Weights of a small GPT-style language model, trained from scratch on English Wikipedia.
Size: 4 heads of 64, MLP 704 SwiGLU, vocabulary 1024.
Architecture: RMSNorm before each block, no biases in attention or MLP, untied embeddings.
Training: 289M tokens, 8817 steps.
MLP neurons of a small language model. Each row is named by its layer, matrix (gate and up: input weights) and neuron, and shows model dimensions 32-95. Each number is 50 + 10 x the weight over its row's rms, rounded and kept within 0 to 99. A neuron's up and down rows have the sign that makes its largest values positive.
Before each neuron's rows, "fires after" lists the tokens most often just before its 100 highest values on Wikipedia text that the model never trained on; "fires on" lists the tokens most often at its 100 highest values on Wikipedia text that the model never trained on. A number after a token or word is its count.

fires after: "ot" 16, "et" 13, "p" 12, "ac" 8, "c" 8, "ort" 8
fires on: "her" 100
L2.gate396:69 34 41 51 40 51 56 63 55 59 37 61 48 51 58 34 73 40 61 50 44 59 57 53 49 45 50 51 48 35 66 55 56 65 56 46 47 46 67 54 51 42 59 69 58 72 59 46 54 39 63 59 61 51 58 49 49 52 54 53 66 47 58 64
L2.up396:65 37 50 62 39 54 57 55 58 52 42 65 57 59 54 51 59 56 59 59 45 57 61 54 51 54 49 39 46 43 50 62 43 63 65 74 41 48 55 51 63 41 45 59 58 62 64 64 49 31 46 58 64 43 47 44 47 47 51 46 65 61 62 50

fires after: " bec" 28, "r" 11, "c" 11, "pr" 5, " " 5
fires on: "is" 20, "om" 12, "a" 12, "ame" 10, "and" 5, "2" 5
L10.gate532:46 50 64 44 50 50 65 43 40 55 51 67 27 61 51 42 58 58 56 40 59 34 37 70 44 73 43 64 50 47 54 46 54 45 55 61 55 54 39 60 50 48 45 76 55 66 50 47 43 62 36 62 51 61 64 41 58 45 42 48 59 53 37 55
L10.up532:54 48 50 46 58 54 45 47 37 47 42 55 55 38 34 48 68 33 69 48 49 52 53 55 60 50 48 43 42 73 42 61 58 54 51 50 49 58 45 61 45 57 37 39 31 65 56 53 62 65 42 73 63 45 52 66 47 55 47 41 54 69 60 52

fires after: " w" 16, "al" 11, " W" 10, "\n\n" 8, " f" 7, "el" 6
fires on: "ill" 25, "=" 11, "io" 6, "es" 6, ":" 6, "ent" 5
L6.gate221:34 40 47 60 58 54 40 39 51 45 44 68 42 29 57 40 57 62 49 50 51 54 58 61 39 44 38 42 56 40 48 65 47 55 59 41 56 46 53 48 53 43 58 32 64 56 42 43 30 63 40 65 53 49 46 56 47 46 42 47 50 57 52 52
L6.up221:47 56 58 52 51 59 43 64 48 34 51 46 46 55 36 49 38 60 60 42 57 49 57 44 58 49 44 56 70 37 41 39 55 61 49 46 53 32 50 60 25 60 61 43 42 57 52 51 42 44 49 67 22 42 43 54 39 38 52 54 30 45 62 53

fires after: "g" 14, " st" 13, " qu" 10, " G" 6, " Co" 5, "re" 5
fires on: "ine" 24, "ill" 15, "ug" 12, "ast" 10, "ood" 5
L6.gate53:61 78 41 36 50 42 60 58 54 49 60 51 54 64 61 55 56 53 57 51 44 57 49 65 61 43 54 60 59 47 58 57 46 49 38 46 39 52 51 30 41 26 63 50 62 71 64 49 65 47 51 59 39 35 41 63 67 35 48 59 63 47 33 50
L6.up53:50 58 53 52 53 47 65 53 55 49 48 39 57 39 50 49 40 46 48 32 49 66 62 41 58 49 62 38 47 35 60 61 49 50 52 45 35 56 57 42 70 59 51 48 49 68 34 35 50 39 34 46 56 47 46 34 57 42 25 46 13 41 57 59

fires after: " M" 57, " m" 13, " h" 7
fires on: "us" 27, "ed" 25, "et" 25, "use" 6, "=" 5
L6.gate548:49 49 61 46 60 58 54 51 45 69 45 40 47 46 61 63 59 45 41 56 37 58 43 67 50 52 55 53 55 53 54 63 50 52 38 28 72 67 40 59 27 48 48 59 69 48 68 54 37 60 62 63 42 58 55 52 54 38 76 53 68 56 64 45
L6.up548:58 52 50 36 45 54 65 48 54 46 51 53 33 37 46 81 56 37 35 58 41 39 49 40 49 57 61 60 52 63 70 57 43 60 48 34 63 55 47 55 55 33 57 70 51 58 48 54 61 43 61 59 42 58 35 53 71 49 51 53 54 55 49 51

fires after: "2" 50, "ot" 16, " t" 9, " v" 6, "o" 6
fires on: "al" 45, "0" 28, "1" 16, "3" 7
L4.gate87:40 59 50 59 77 44 56 46 39 58 55 48 55 61 39 28 52 50 57 63 55 50 41 44 52 47 50 44 55 31 46 42 55 43 53 51 45 37 62 60 23 56 45 49 57 46 57 25 48 57 74 55 40 57 59 44 55 47 71 50 51 40 59 56
L4.up87:58 42 69 48 55 47 55 45 52 44 62 54 63 62 43 41 53 54 50 58 53 42 43 47 56 44 51 54 49 41 38 28 43 50 49 41 46 47 54 57 44 60 58 57 56 32 59 26 43 38 79 47 42 61 46 42 44 51 58 57 57 53 49 54

fires after: "9" 31, "0" 15, " Al" 13, "1" 5
fires on: "–" 16, "-" 16, "9" 15, "7" 9, "1" 8, "0" 6
L8.gate81:62 57 52 49 59 64 37 53 50 54 61 51 56 46 53 33 47 49 48 53 63 35 33 50 34 58 45 28 39 37 58 51 69 51 54 49 57 46 44 46 56 41 44 59 44 50 51 41 52 60 50 70 61 52 48 48 69 45 55 42 56 24 57 35
L8.up81:53 40 37 68 48 53 42 44 64 52 53 58 52 52 46 53 58 54 55 54 61 56 39 54 62 49 48 62 48 48 46 56 44 45 48 56 35 33 56 48 69 52 58 55 35 42 68 47 49 55 48 35 59 55 52 49 65 44 62 34 52 50 47 41

fires after: "om" 14, "c" 10, "on" 8, "ill" 8, "el" 8, "r" 6
fires on: "st" 27, "m" 26, "on" 7, "ug" 6, ":" 4
L6.gate693:49 31 48 67 66 44 29 53 38 37 38 56 53 37 48 35 69 49 49 59 46 31 36 31 24 30 49 48 43 44 35 54 57 30 55 49 49 39 44 65 47 50 31 72 54 50 54 40 46 44 56 48 37 55 70 62 66 38 46 44 57 48 31 57
L6.up693:60 45 61 51 51 53 49 75 42 40 50 46 47 51 60 64 51 35 58 42 39 49 52 48 51 45 39 63 56 37 57 61 61 47 29 51 55 54 45 51 64 37 32 70 36 45 42 60 49 65 57 64 51 50 38 60 56 58 48 54 57 56 51 54

fires after: "2" 45, "===" 28, "==" 12, " " 9, "1" 4
fires on: "0" 50, "2" 12, "M" 8, "P" 5, "D" 4
L3.gate679:57 33 58 49 37 58 65 46 43 54 56 58 50 49 57 55 60 37 51 63 54 33 53 46 47 60 38 59 55 53 53 43 44 49 58 60 34 42 57 55 52 52 44 56 52 49 28 38 49 68 61 37 51 60 46 32 41 46 42 63 44 51 58 59
L3.up679:48 40 49 50 49 58 51 44 45 45 61 35 56 53 36 49 65 54 39 49 57 46 61 57 36 64 45 57 59 38 56 47 39 47 52 65 40 45 58 57 46 62 52 40 48 55 41 41 36 45 58 50 53 42 33 38 23 49 49 47 41 47 65 61

fires after: "um" 17, "i" 16, "p" 8, " Al" 7, "et" 7
fires on: "ber" 58, "her" 27, " January" 7
L2.gate490:49 46 55 49 48 55 46 48 47 46 59 46 38 44 29 39 52 55 52 43 38 44 26 44 34 19 42 52 53 42 65 52 51 55 36 55 52 53 52 67 29 43 54 40 55 65 59 45 47 43 75 48 49 59 62 48 48 44 45 41 77 52 47 65
L2.up490:49 49 60 53 51 28 55 35 54 42 34 51 31 44 52 56 57 55 68 42 46 44 38 52 34 41 34 43 56 52 59 62 47 57 61 56 35 53 46 40 59 44 42 33 50 51 50 55 39 44 77 64 50 60 33 61 60 50 42 60 61 54 52 58

fires after: "==" 44, "===" 24, "2" 5, "T" 5, " " 5, " =\n\n" 4
fires on: "U" 14, "E" 14, "D" 13, "H" 9, "B" 8, "2" 6
L3.gate372:52 43 56 61 30 62 66 49 50 61 67 39 57 48 45 37 52 49 34 66 53 59 55 79 58 44 44 46 53 50 54 53 40 35 53 45 24 50 52 60 44 41 59 56 45 70 43 44 36 61 40 59 63 58 42 46 54 56 52 47 49 52 55 47
L3.up372:43 32 55 55 33 58 70 45 66 49 78 55 41 61 57 47 60 53 46 59 57 49 35 52 47 47 63 54 60 48 58 36 42 39 46 54 44 32 47 60 42 43 35 42 63 36 27 43 51 43 70 41 47 41 38 40 33 67 55 41 55 48 59 53

fires after: " p" 16, " P" 15, "ar" 10, "p" 6, " t" 5
fires on: "ri" 41, "rom" 15, " serv" 12, " ag" 7
L8.gate426:42 59 44 31 60 39 50 28 52 62 58 46 50 46 52 50 57 64 48 75 30 51 52 59 60 66 47 40 46 46 38 42 66 55 47 54 54 59 37 56 36 29 54 55 47 40 49 55 42 50 51 63 48 47 52 69 41 51 45 44 52 36 52 41
L8.up426:34 60 65 65 56 40 53 53 46 50 51 63 46 58 50 56 47 59 55 52 64 49 43 63 66 28 38 62 30 49 37 43 58 51 51 56 38 54 41 50 59 61 56 58 58 68 74 56 63 36 47 49 45 51 39 32 49 55 40 49 47 58 45 26

fires after: "===" 13, " B" 12, "==" 10, "A" 9, " (" 8
fires on: "l" 25, "S" 18, "w" 17, "ow" 8, "ar" 6, "M" 6
L4.gate239:42 57 43 43 29 60 56 34 33 60 51 56 51 48 51 46 55 48 39 43 40 47 44 55 49 55 72 51 59 60 49 36 58 71 52 52 48 56 52 57 40 55 50 48 40 33 46 40 56 21 54 54 35 40 50 41 40 46 22 53 57 58 47 40
L4.up239:54 51 57 40 50 66 46 45 54 54 40 55 40 46 61 47 52 47 41 36 42 40 39 55 34 47 56 45 60 62 31 57 58 50 53 47 44 53 57 67 40 62 54 55 52 68 44 29 59 46 22 54 54 48 49 48 58 56 58 66 62 49 50 31

fires after: "ar" 24, " L" 12, " M" 8, "ur" 8
fires on: "ater" 23, "ge" 19, "g" 18, "oc" 14, "use" 11, "th" 7
L6.gate84:42 68 47 45 44 65 55 42 48 52 45 48 62 52 59 57 39 46 49 41 51 66 58 50 76 33 60 47 47 68 56 45 57 57 50 56 48 46 64 49 29 45 54 62 46 44 50 51 45 57 48 59 47 40 32 43 47 33 49 48 54 38 42 40
L6.up84:44 50 67 60 64 52 40 60 46 58 28 52 53 46 58 59 57 51 55 48 38 47 50 67 30 49 46 46 51 45 47 44 53 55 70 49 59 53 43 63 35 51 44 37 58 41 59 57 50 53 42 40 32 57 47 43 53 21 38 38 56 46 53 65

fires after: " (" 27, " \"" 13, "===" 9, "==" 9, "\n\n" 6, ".\n\n" 5
fires on: "S" 100
L2.gate414:49 56 45 61 47 62 49 64 38 61 48 46 40 24 61 69 53 45 58 46 48 54 46 40 42 58 59 60 62 54 58 62 40 56 44 50 46 66 60 47 43 55 70 45 46 57 51 55 42 40 38 64 41 44 67 62 59 54 54 69 34 61 49 42
L2.up414:64 55 54 42 47 49 37 69 53 49 62 40 43 58 59 51 47 43 38 44 50 57 46 69 49 52 47 44 58 55 56 63 52 51 49 59 52 59 47 52 42 45 54 52 41 49 36 34 64 43 27 52 61 51 51 32 62 60 57 53 47 60 48 31

fires after: " f" 19, "an" 19, "m" 10, "iv" 7
fires on: "es" 54, "ull" 22, "amily" 16, "ill" 4
L2.gate10:39 45 48 37 40 57 55 45 44 47 54 61 47 52 74 60 34 41 45 51 39 45 44 53 45 21 33 30 39 49 38 71 49 56 59 48 50 42 69 66 49 56 60 51 59 33 36 44 47 40 56 47 57 60 30 51 46 53 49 48 58 45 51 57
L2.up10:55 55 53 42 54 49 35 53 48 44 37 44 49 53 47 54 49 37 56 34 47 50 57 54 51 51 60 33 37 53 50 39 49 51 44 54 44 50 48 44 41 41 77 35 41 59 55 41 28 53 48 67 48 58 51 54 81 48 46 55 36 66 59 58

fires after: ".\n\n" 18, "rit" 11, "g" 10, "at" 5, " st" 5, "l" 4
fires on: "ory" 52, "==" 17, " off" 12, "=" 7, "ision" 4
L2.gate637:39 41 53 33 39 38 58 55 67 61 57 52 53 60 71 35 34 58 62 48 47 62 50 53 33 43 67 42 52 59 51 48 54 39 53 50 40 55 52 29 48 38 55 49 49 51 56 55 48 31 62 40 61 49 43 56 57 45 68 45 37 41 78 39
L2.up637:48 58 52 46 43 67 52 58 47 57 38 51 52 60 54 53 55 55 38 59 39 58 48 45 36 53 59 39 43 67 42 53 60 47 47 48 46 53 59 49 50 49 63 55 58 40 42 50 47 45 41 61 54 43 48 53 44 44 48 50 56 32 65 58

fires after: " " 61, " m" 26, " M" 10
fires on: "ed" 43, "ent" 34, "ov" 23
L6.gate86:49 38 42 64 54 60 48 59 52 62 41 45 33 48 66 64 67 40 38 57 69 41 58 66 57 25 49 60 42 57 42 49 66 56 42 57 58 54 49 65 27 53 54 38 49 45 52 38 55 51 57 59 38 51 53 51 46 47 66 23 45 60 46 38
L6.up86:39 56 54 54 48 36 67 58 50 55 46 55 51 36 42 58 69 63 40 36 45 58 46 41 50 40 42 72 59 70 54 41 56 49 52 29 66 49 63 48 40 45 58 51 53 42 47 62 65 75 55 38 40 51 45 51 44 33 63 49 47 41 37 57

fires after: "2" 100
fires on: "0" 100
L3.gate174:48 54 54 65 58 44 47 58 52 64 68 38 42 45 40 36 44 61 60 36 40 28 42 56 25 46 62 30 59 33 63 50 52 56 52 53 46 43 32 42 39 64 38 58 63 44 49 46 42 44 48 57 54 53 47 56 58 50 48 35 64 39 44 68
L3.up174:72 49 47 49 59 58 40 40 48 50 66 52 52 48 58 43 72 59 53 47 66 43 36 47 55 46 68 62 42 63 42 35 48 58 47 35 46 52 50 45 47 53 57 59 51 44 44 48 44 49 64 49 74 47 44 62 53 49 50 50 41 43 45 26